{
  "num_hidden_layers": 9,
  "hidden_size": 704,
  "num_attention_heads": 11,
  "num_key_value_heads": 11,
  "head_dim": 64,
  "intermediate_size": 1408,
  "vocab_size": 30230,
  "hidden_act": "tanh_gelu",
  "norm": "layernorm",
  "norm_place": "pre",
  "norm_eps": 1e-05,
  "positions": "rope",
  "rope_theta": 10000.0,
  "rope_fraction": 0.5,
  "qk_norm": false,
  "attn_scale": 0.125,
  "bias": "all",
  "tie_word_embeddings": false,
  "parallel_block": false,
  "init": "trunc",
  "init_std_qkv": 0.0253,
  "init_std_o": 0.0,
  "init_std_up": 0.0253,
  "init_std_down": 0.0,
  "optimizer": "adam_variant",
  "learning_rate": 0.000369,
  "beta1": 0.95,
  "beta2": 0.98,
  "weight_decay": 0.48,
  "lr_head": 0.00545,
  "max_grad_norm": 1.0,
  "warmup_steps": 597,
  "schedule": "wsd",
  "decay_fraction": 0.268,
  "decay_shape": "linear",
  "final_lr_fraction": 0.05,
  "batch_tokens": 131072,
  "max_seq_len": 768,
  "doc_mask": true,
  "train_tokens": 1358000000,
  "max_steps": 10361,
  "dataset": "wikipedia_en"
}
MLP neurons of a small language model. Each row is named by its layer, matrix (down: output weights) and neuron, and shows model dimensions 234-468. Each number is 128 + 32 x the weight over its row's rms, rounded and kept within 0 to 255. Numbers have three digits each.
After each neuron's rows is what it responds to, as a language model described it from the Wikipedia text at the highest values.

L4.down137:138105068108122093108132172071113053092141114164139157134134127173121112101123165135087183120056151105156168063160078088103162093134114058117163109121106107157135103119146144136155120094167113107155117160156179157121122112084152183119076088180161124075159126141089161126087137109159152123107082113049157095198120092123131131161141120142158120099134091126095134115163146138100141107080113120143129107090114110137140104125166189195125092081144144078116151145159096112106127123146126134104105154137108096117093145084128098070117059112114175153186136130177131041048114137104178113111142054146151074152200161103143099159131125075106107157135060122092047142134123132134130116095125168154115130140107137120158149
Transitive action words. Verbs, gerunds and -ation nouns naming an action done to an object, often just before it or its of, such as release, opening, overthrowing.

L5.down918:185160128126173074169107159211086155069158188086116103136209068115128082148146153131089119112116126116169107147129152147144121127153120139072177148059168152158121141139096162191202150180160104102155169115085148071132114122114151158147088128085186120111104147132175172110137080144137161173101084110098155055105151134148154111117147151152142143143088147121113208126162174114121095101157142146182164170043060152095132151099189118119077085181103109104161188173139128118175101160069149121129106146119118101129066084138108141130140121124124124121144101136095126118146107133126130075160148147112174117102098170165171117161104124070169123121195143138120162131078144165138130125148159072138137199071189169101100111
Word and number continuations. Fragments continuing a word or number, often after an initial M/m (Mjällby, Muggs, mazurkas) or digits after thousands commas in table figures (37,009).

L4.down967:127124110192143125166149120159097151108174188137056082163143162091189140126056199105106096119094142161120094121146144141148131162092126167197109172142105183152037073053131125154151134118140131128158129129083128072143110154114110125201142128126131121117114136138083221127138079173105151156086155152139161142132135105082104171150103103109118136141141150151096125101097093080097139157072121066220112153117135142095148154132116150098115089151162130082111156135104205074126104144151111119104084137097094095091190123133067144090160119145136121213112122168093121194128090171187178121112094108111180095150091133127116168117157177101137163098124124105133160127107118125158082116145088084130140129106116103114141171
Structured table and infobox text. Fires on tokens inside Wikipedia tables, infobox lists and election results, mostly digits, name fragments or field words like "Preceded by" and "In office".

L5.down370:126124110098163126107125146082160110063159117118115107059105172105087068130124152145087031155136133101137139169109157066172152085113082194150180061082131097121131131098155162069106109115070181145113126062095078125117169155110055150099132096145137118160146096145097100087119046090124172088154146094157146122104121153188086135153117200129106102214092081107168175139122187129070163108125058155161147116105090089100099129154130098142129136189073094212124159102117179136107130110154121108116098095011095125129121120115150141124079188119104125145099114133098123086055117161110127134163160158159160136141148109126133123105109087125148143090109124151129127131128090109149189098139155128109141133174113093128057105
Function words opening phrases. Articles, as, in and pronouns right after a verb or conjunction in biographical and sports prose (scored a, working as, when she), plus cell breaks after scores in tables.

L6.down281:117137190167142060164105156098115107164125102163135123110194177133117131124142069112153122028079158128157149146126078108185150101109153118111129144118175124150117113084127135124130095103058099100135167197148162087143168109112158124136200135194158096156187100166024108097135190161131144091135144118134117124092104147127164090117169164160114129122158163155119154122148113104128120060096160075152129074102115176165118136134107099146126131157099159143137133126160147139151169042115071091132124116106135149119201043159094053092084177139180118131123101111195087149136064147183143073146099145161113138125158121129153163103154111160075084092089109085161137088088160143107104107153070125115135129131122094061125103
Article "an" after verbs. Mostly the article an beginning a noun phrase after verbs, prepositions, commas or quotes, such as following an injury, was an anchor, calling it "an.

L6.down677:140076117162050136110088153193135201145109093183131114182124188156123163123084124121078100128099109131118155162164109154184113127102137128053083139138117094126091156133158106126152124137089095171081155110158117166114148121116108118129143132157157150111138064118000120163125110142121099144140151072136127159087110096181144144157176153140112125124126133166135153143052107119139148178107136134163145124089099124179102136162135084127126147184120091110159154143146174102151061098182144162131151121136121154112137094122096177128179144099109145118105106153147164149137136027158141153140133142149134139114128151131078072115145114117134145186152118150156141093108111108144157099117101149129115148126120130101128143
Mid-word fragments of rare words. Middle subword pieces inside long or unusual words, mostly foreign names and places, such as Rachman-ino-ff, Albu-quer-que, Jagi-ell-on, and also diaph-rag-m, par-amed-ic.

L5.down290:096163073140103040100142171126064161116177097144139138088138072143108074126109138090118123078102139160136087073116103117150116147095088126192160170141139143119150142029109125125111151177144193074141091078113140123100081118138158120084105118163147137148108171106153151147180100183165170129149127158098110129104112123074122120162128148100116138194114202131088165135169170094116117076135168169153155143109077102129141121057132155123149147150150141163139178140171164104150212152129117145162153117124110140134125100074138143142113062109117159111106111126125160062062124120133130048135075108095093106114122123210121186187203165109103092118135142117122176173151107157112129080134142085132145157161168188113113106
Mid-number and mid-name pieces. Non-initial pieces inside multi-digit numbers (often right after a 9, like ISBN 978 or table figures 98.0) and inside rare names (Cool-idge, Ben-io-ff).

L4.down963:125148120109169093145128119154136122145139139138063116138128131137155133109170127116084175134174133137110120145139113153170121157055179101183151072148111092078122110163089104130156092171109109125143141197140175173068151118110183153119113184101106127133128118148190161213135084117165103123124123166151068154086091128133173140146106088169125155104122171128143141106168158140167136062145119145137119096117147182115127184137145128129161176126142079123055148100117139138175106188067104125151126101108197154136130090136137130134143159142142073072126144137104091151162082119118092123162118045134158095121209131097120164152131139102141123107127101123072094157173144117114131113109120083118149160082142131094033076
Table digits, mid-word pieces. Digits inside sports or stats table cells, often just after a + or − sign in goal differences (+13, −20), and middle fragments of long words (sc-hed-uling, prom-ulg-ated, cong-rat-ulates).

L4.down1280:051128177107125113156144116156192109141169125169166153162076153087059188132134173184145092121148117158160140123109112084110167125102169111146096170104042050116154111120133107137173132121083128165133110118115102135157127092099143109105113160095083099145116125107148074116067061168117134164083165188131149148118149089083114137074147169148106115118128162087141174131091186112135156082131088129061091102083144122121123073108201157162062117137120182080125157110143116105120121091095188069123155111164118123122140076138129123089141109133117106186126152156128144057176108093208138106108139089116150162132141149163190110074098233121115153109167135143133061084135175115134098129117124091110108151106170126103139138
Mid-word fragments, table cells. Inner pieces of unfamiliar proper names split into subword tokens (Pik-achu, Kap-et-os, N-ares-uan), plus cell starts after table pipes.

L6.down314:139118129180148111093061136100160126143129153100076125130169152160147143158184094183164064137137137117107097141112127055140077151195143069176161166161163104206120183121130112134133175157140098156134177120139078133184108123147106136080157107170155144195142090146078079113182139139123130162061107120101110091117133178126163139120119123173123124153080132110150120143129122121114125154107086083126129111067136163105127117137161157142077118101130109130130144175105076181175138139187132118100102092087112055140080156060152117177159147099099126134163134148165150120173127065144103097111071118168098109054158164123118125130171154124094114096137121143126164149116108171115102154180110154148154143117149116133130088
Locative prepositions after verbs. Prepositions, mostly in, plus on, for and of, that introduce a place, date or category after verbs or nouns, such as born in, located at, community in.

L5.down1004:124103119124130066137103173133093111103165118119132102117112099120095094106113112129158082114131105171094161125093130144118111135080170131128097144140131135136133127059047126141096150146126072134132120095114146131095111113084123129139101099107142161195131173159102098177170062126103232135094086088111120131118171114121101128176087172153153141144177187114111159118148135103103102087118171137201154154060137043111214114087203129181067141157077135169232153163130129144140124153163157119128132148113119123113124127106121127109171171188132157122111127103160127107095161103066110069084129117140140119087063159163189147197136131115105048082134102170187150153120147169177169102097120147136195137128121103129160125
Mid-word fragments. Middle word pieces inside rare names, foreign or technical words, and long digit codes, e.g. Macab-re, Bondep-art-iet, p-ess-imistic, 4858-8-1.

L4.down841:143120105104121141148154124122180134114159167084103107126077068118161145110179133140156143145101087181170117105071122168117180128102099154111130132099128123114164150131145026140131107134044139039148115134114131120120087199136167132165183167133162115114099157157139115088128110100124112123183140083077114107070172151155123136095142072113183143201061118103124075033182106139093123133101096113133128127096095132134105135136146143123098157128133150154083120132102129162132145115116136136172133253155115166146118189139105133171121146106169157159098118114093136112116141100149126136111102135116139092114101134153198162125124155142130106117136127125139139131131133108146144170050112112160154067106133096129111154
Inner pieces of names. Middle and end word pieces of proper names, mostly foreign surnames, in tables and lists, such as Bren-n-auer, Stan-z-ani, Sch-ild-er.

L4.down533:117090121111185133113116100146122111122109178151151099109138149159094134120187175103117140137094115112184036085146160125120087133152146149124151101143111154126140094170121066145162132101161130175193110112160161113169131143073151206134175155118122116173113130117186137112124099144104116151128134172073109086153123174156070115095103134183116162155093078149162170160156116123113109126164106138210112133178116173101094134141087138186156145136175090084096171192164162094087153091136139112115114118166110076079166139133109120150108132155076172133187135137098171135099111153105113099141141139166145075148102135150186131150150064126116133089168130119077073135081165131119142038138152162132096192158161059131117142
Section headings and plural nouns. Mainly the word in a wiki section heading right after ==, such as History, Limitations, Research; also plural-noun endings (analysts, clauses) and spaces before numbers or table cells.

L4.down1157:140118166114141138178109168144106081104202101169112134123124114118098161122086077146132110094166126146137141141143140111127137151151130119120119126095138125113064105107100088144140134142117119188076149135149082143073088158164129170145116095115092177088123117130211160137174104179105064147076126124140136116121170113154158085177133155127132139105090142131066100114170120081170128093128147151143144105152118119192163127161129128147148150106120188139123169202194161077150172126142115136145079060130144091145127162198173127132173149130100117130069183142158174110121137109111156146124169081152162109138166185148136112149120131087087119111112107124126178105095115128079132122143122124136191162142191095100047133
Word-internal and post-decimal fragments. Second word-piece of a capitalized word opening a paragraph (Ar-m-ament, H-ug-hes), inner pieces of names (Hü-b-ner), and digits after decimal points in tables (1.09, .500).

L5.down909:138199173115101037098142129165123149103125115145165138177137208097115114116100117157159156172110084132118097126159113139120095152127143112128149115125085175079151116152150121063209116154105162121102141073153163106127171142119108089121148139183135115070049085105103106111093153137114101155120155092147147137142122103140067132175109101122120157171137106143169115095128162123077112132134077109127103067154186162145059130103184126154119123073128120089167120169128154108178153131108115143110094135130099147121155161158180149169182180181159092133076129133139111097168130146125112212155153094168089177115136139107148124086119146096138106110094131142158128113024160091132122094101124140134056144118069120166144109
Table row-start cells. First cell of a markdown table row, mostly the last digit of a season span like 2001–02 or 1981–82, also header words like Team, Title.

L4.down1251:129147100100149140110139114077125180115154127099131111152110118176116141135095126073138140185052091150100113161101152179078112110155044137171156152094112105074117169075138124116126108093156114126152190135154135179106143119111185145127121129111118148150122143119160100132102114136179170162101138145112078187189135118134139181081108134124096116137107129063114101106144086078105129141113105077161120059154156144146131099094106106162125163100102110112078163164077165125161057139118087148165127138135122144149129138184163144094144126146090122166138104126166140099119157191192128110142084166146118092146160086143107140173111104078172136135097190095180129137201161146128093157139156167143191134214123090111084131
Season-range final digit. The last digit of season year ranges like 2008–09 or 1993–94 in sports career tables, plus weaker sentence-start words like most, first, another.

L6.down588:097117136173120111177100092125135105165160124079158098178181184112139115157071116187145133136168118143168135177071109129158144141130106148113122152166186130105168104033105157170154082133133117142203119137099140217115154109108129068086086136113162172068119100148065083125140196123204138194147144093122091112119125072116125143120150113112137144104137096113141125108105105144137110163174091130100166159127115108137062149175099141111143109165152151096088159128101124140136100105147124106173161109117134152126147111120103087114094092133114126084102160183140119136126172124140120126128070135142138108163126125111148090175111120158123107103136061143123118117065120131143141134104160138144151198085144183131093160
Sports stats table digits. Digits in later columns of sports stat tables with pipe or semicolon separators (totals, points, penalty minutes); weaker on scattered mid-sentence words like for, re, was.

L6.down1160:088107081117121115171108144187087099085155118141043141130142107204137108141145144035113152146161116141164137147134099186163161174138131171119141146062161119146134175061069078107143113104143130155192103123059121141129128146206110110091087153172153139113113100149217118121121146136124140137100093124101174136147161158103129117142181162144199165148133105139118090171090117134101159087041142169129124149141091158110154185112130145131164119101076144108120135140121102142130142160103143060103159130102169104104151143134170118204157129115145144111070126105118127136149150113170148102091104101139120058106133104083074113190141092119181128133119137161098169139140166120167123053148139107115162149144132079158107062
Number and name completions. Final digit pieces of numbers and years, mostly in tables (2000–01, 1881, 1:02), plus middle pieces of rare names (Hyder, Naresuan, Emu).

L6.down1220:112089132143144101129150067075148158148077165140123141171085073129103126137138114120063070135129176164136169131131120197093130103155185080126053093099065160120148091107176089121170103165125126147156097102136239121139090060184145100092121121134090126100141133148118135129170145145175124179079128163107199103126068180146097162076183115098065139055166091124063149111040124161095144128152211162164090108109150148151115141162100129095113181098146087141099123088095063126220099129160096139095190085137110148062113114135106180134095115118131101206086167150123146103110161123197157142135138138133147145131159119166117127137134141070145126099135126120109088140130114158128174083169152120102156175076145071112101103
Election and office context. Political text on elections and tenure: win/won after a candidate or party, In in In office, and party names in results tables.

L6.down2:163109210116164118132134155127118129132136090115086116149117133118140082158148171189129150205152120155136131084176148116226117193106138135093140139060134161178113142143140124111144136136125085069113114119191153165068168158155143151149179145119217182115132084161191121123168084048138122131083081164088123110176178156141132114068181134185118175163080168108105135137098092154108103105138091136077214142092134110121170078162144166128073095190133114141126097116137105110117116105100180149186135092079142091115169123138114132097133142132167175110124139092118124128142104142145118123135107124084164085127117078124092131151114155137106113210134121175152166078108121120152116135123133163124132110154116126137123110
Leading digit of quantities. First digit of a number, or a $ sign before one, giving a count or amount in prose or table cells, e.g. 4 of 400 members, 1 of 100,000, $ before 2 billion.

L5.down1287:046074094128064101105182178171154107147123146126074120132100196164118153089156146143160092178157119072110131143123145125185122140127134105165110162170128124189096193131087102163156112124101129113131088147149148135123103105168107122076137138160127146104158144114121166161142140151135126071109131069111116141058104109116123146182114100081146134123142130129107161140113166104183084128126123111196143119158100082079077115154102139112082077126112121160136157153143092133072156107118142147119169094126144134165123110104109149103155047201087070112134203162128070135155140083168105194102089185132081243129111092138124107093144123176099186088107202118191156117145128127116129127171104162094114131147129112137110115
Noun phrase heads. Head nouns or final word pieces (often plural endings) that complete a noun phrase, usually before a comma, period or preposition: season, cases, abilities.

L6.down144:149157121127169081123110128154116067186089157114124078192106205155160158171148124119110156143161155121181136172135145153122161146125121154086183098157108115134139178223134143068096157158126157113125145070116117085135124150126111155134113157216138086141124163147108114160121137134098143119096171156131133106090076135101138075078160085160118101183110140115172143144112127108136115132108134094159131095104135101116049055100118118167166115068111073132121083089159125145118164087079102113169146151169087134132076138130094118116114079130107139075094190143130153092094116131152110180117097162109149118129160063101133095110119141133114173136137115120118153086107209152101169128129156019099131155117172092092153098
Temporal reference heads. Nouns and date tokens that anchor a point in time or place, mostly "the end/release/establishment of" and dates like "In October", "196|6".

L6.down1264:144130103100185123095111084066148027150100164058122168088129079130150122142079130146123142164109136142166151139104108172093108165115076133140075083116176069146205139144141065116129089145190146077136164187158135118147122091145097065092117202108072097169155106117123131135101134169143147128102104150143112105044125126109124116067090125104139099075110141165114138088157149095103119100128114111150088139150122102099152130097095169131170098077176165057061120100079043115121186150077126106103148117122124112096099082158152047129058143126142157102151084041098155154126113126135128131131109133138151197164182137108122135175142104135108121132105145090170157172093126161132108162118156078073124130100162130144143150
Mid-word subword fragments. Short pieces inside a longer word split into several tokens, where the word must continue, such as hy-gi-ene, em-per-ors and Viet-nam; occasionally table pipes.

L5.down749:154134174139119149125100091156138127124130153094117174116160171143091130139088114180060090090124075096101138182170149133101081136099168119114097140137077150112119154144053067139157158138153118171101178112126143126107144175174107150155113168101120127073124098147151159076089110113068136151113143138083123140132094143135181134142149155136112115076125132154119094138124059171075088117124096121093148131159047135130183157122122138114086121102125134136072168073119048133142165128195160168158154110167128129137173073159110127141111118145132078132113126156121153090163194108121112101131116141081162085173145117108149150179149131153132162156117114153087142156148136136116099104114107132116150083190160112161120168
Lead-ins to numbers. Tokens that set up an upcoming year, figure or stat in factual or tabular text, such as In or in before a year, record, total, table pipes, and year digits.

L4.down241:116096101146160111117100164054124114069110131128082091140102099138172110116134126122126128095064183095161142101137125149135084108150103132141250141121103103110163144143159123135079129165161149115166116109129148145126165142143165161131075144150188163057115114140212142105132124122112137195120143111157126152129157151117102135099129118170150140126096115163123143095139147100115114119138167079060142124151114137181124135095112112170160129094123158060087104101117166102148087149113121114159123169100084081114103128144102103180101130106121098125152133078077156182133127152130150124165155143132151120148164172138119209115090159118178101140108139157117147143155120119171074163102132162121145128147128128118119150
Time phrase endings. Final token of a time expression opening a sentence or clause, such as the last digit of a year, "year", "II", "season", or a following comma.

L4.down985:164142127095123103103144044087157153101129103132164156165167124102102102132157103153196115166062128150165093199099128128088098125083037156097152113148115141095130103155162088108168158135177107105153181148152112144161145173121126126118108156169077172180085140143135114143104119174125105175119127089151139090102147127087137141128154127081061143145139075155102121096138118091130119123118158094136100098150165147088143182094089078154109127053172139063164138101095103133192108102151168113171113152130102066058187088073096087214128123107104133176136147129077115098133099142087116141109122129110131062091118115175156166120170129124183149138105058135141171146129225119134143162151139135146095134063136039104110137
Plural noun endings. Plural nouns or their final plural word-pieces, mostly people or groups, ending a noun phrase, e.g. students, bodyguards, emperors, stations.

L5.down675:103142093123133150063075084060073085170170156116135141075152216119139080148121128152095136158149066119110116129093129172083066151133150105103150132134135086104194149154105166088154137078131103133098144095099121072183122094164193094126093177097140150125117132135145117116115084119111068104141092170137116156146133147161132093127163134144139135150194159157124076151175131081172119169125135131114141109094124139159111133054140110138044155140195118080107128180153126157142189095116120120059128167122137092082160152130088117069139120181183139133123195145154158133106160120134121157080120060123121125165131152080112125168092092128090133122177078138106138104112182214177136114114123077110133072058144162180175151
Mid-word continuation pieces. Second word pieces inside split words or names (be-f, co-re-c-ipient, Le-R-oy, Mc-C-usker), the digit right after a thousands comma (1,574), and sometimes words after is/a/the.

L4.down1127:089128124118135183140109144137126110128095140109124115115168148120150095119105117143144138120190098127111121099125094116209147129136096115112090090154188120093109093211130066136142171132165176161101080144115184105175127092058155100097115143093160188099185113108084116184142132154117145134134158100085173090104119113146111119157118140138098095195163131134116164121095156131122143135085118163140145113138099157127120105111164095118165140137101167125128141155184163195094172141105102136183165128189175154164108108194126143108107096135140117130143099122088130148112082089138147080142121099195186095111133037102149068112082086131095118108116120169154117165084152145175147148104101151120127182109095192127116184
Split word and year pieces. Early fragments of words or numbers split into several tokens, mainly year digits (19|71, 1996–|9|7) and pieces of rare names (Chu|qu|icamata, Bol|and, Qu|inn).

L5.down556:032128109141047153121149149124102111166140127135124101123072157105163123088105125114117114130171164100142138140095136101222116118068156155148103081160091098069129114118069132119137134154083140173155159140123110159100130136092105185159126139199137136125150142138182096142125136144139145100147131104106171134101123128140075171071221112144122121122110172114133180169116144152144094180119095145136141091124103111153158206113161073074088149119132125115135176168079122167184079140129123120157156083110139154115167116150134124101169107139097027120085157132120077170163139116112102150112090174097124199130061120120144089108112103143179159144079118148132113153145146159167128119135090134162098154131151152165080124
Mid-word subword fragments. Opening or middle pieces of words split into several tokens, before the word is complete, e.g. appropri(ations), Phot(ographers), st(ewardship), sub-b(asin).

L5.down1111:168149129109091126134069192145147213121166131154135124130119113133125133165200146052134073106091141086035125083169153112131087126129089155088119181097116134119110143109115132176119147132139142193129101117119143146090114094126134070172174101197082104134114122105095080137117072158108178162147127171110130101162074203148140179119166149162132115138092084140129121100103159150104120131122126128153137095111143153101135111121111155180130139173112105106135100142115163099176119133155149147113080133133102104132169109121104097141137125159133099116171078172113161121081137110183079123164157121111108104153137152125124076089163099096123127091090146152159202169127118185111074144159083139089172083138094090109034113
Location-linking words. Prepositions and verbs that introduce a place or extent phrase in geographic and biographical prose, such as over the road, born in, stretching from, across 213 locations.

L5.down828:107117137107094113172139166175089119177159125114032080132154150099127143129170196092131119131163132133142114176179136146149156169130105127124152132144159138158184143220164026079149137159109098108167151121149146255086180116117124145156146163200057214114089095157126141098143126070044082142128163148147152152093063179107139127193104091144097066113127134102186125180113117108097193156127156100111169140100103117142102093098145033097132129134137124127180115150128206109137146102137133143171061130093155131114126153164141105076143089116066127090112139103150109127112089139146114095130115113086168128148115147115108106124179081096126133148151067117072119146160126143105098115170140090163136119141117093116114141
Table digits and continuations. Digits and blank or dash cells in stats tables (+4.4, .500, −4.2%), plus a word continuing a prose phrase, e.g. "with" in anatomy descriptions or a noun after "their".

L6.down1137:063112113156090154096130158148152125167126145160130154180109196157138108154148152125161129088107168141131147142145146164177175062147060100126090143179125106086105114164147147118112169110137130130117125131200181095119128127149084092118163092151152120116095144133126138097139082089190138093168195117112110116085121125118141161208152153130088179065120144162149158104105117105159114113128123145154132113116159165217083172150129111080075120223142090137111125128110108059108064139100144184135109107114093212109118142112109098140162090139131110091153161099190110110165128134145140175127109171144113181166107128135110149158148140132115114155167142162148106126140141100163083087143079118143084129127097120138124159
Noun phrase endings. Final words that complete a noun phrase in narrative prose, such as Brigades, followers, million, Dictionary, plus quantity words and determiners after a verb (a few, nearly two, scored a).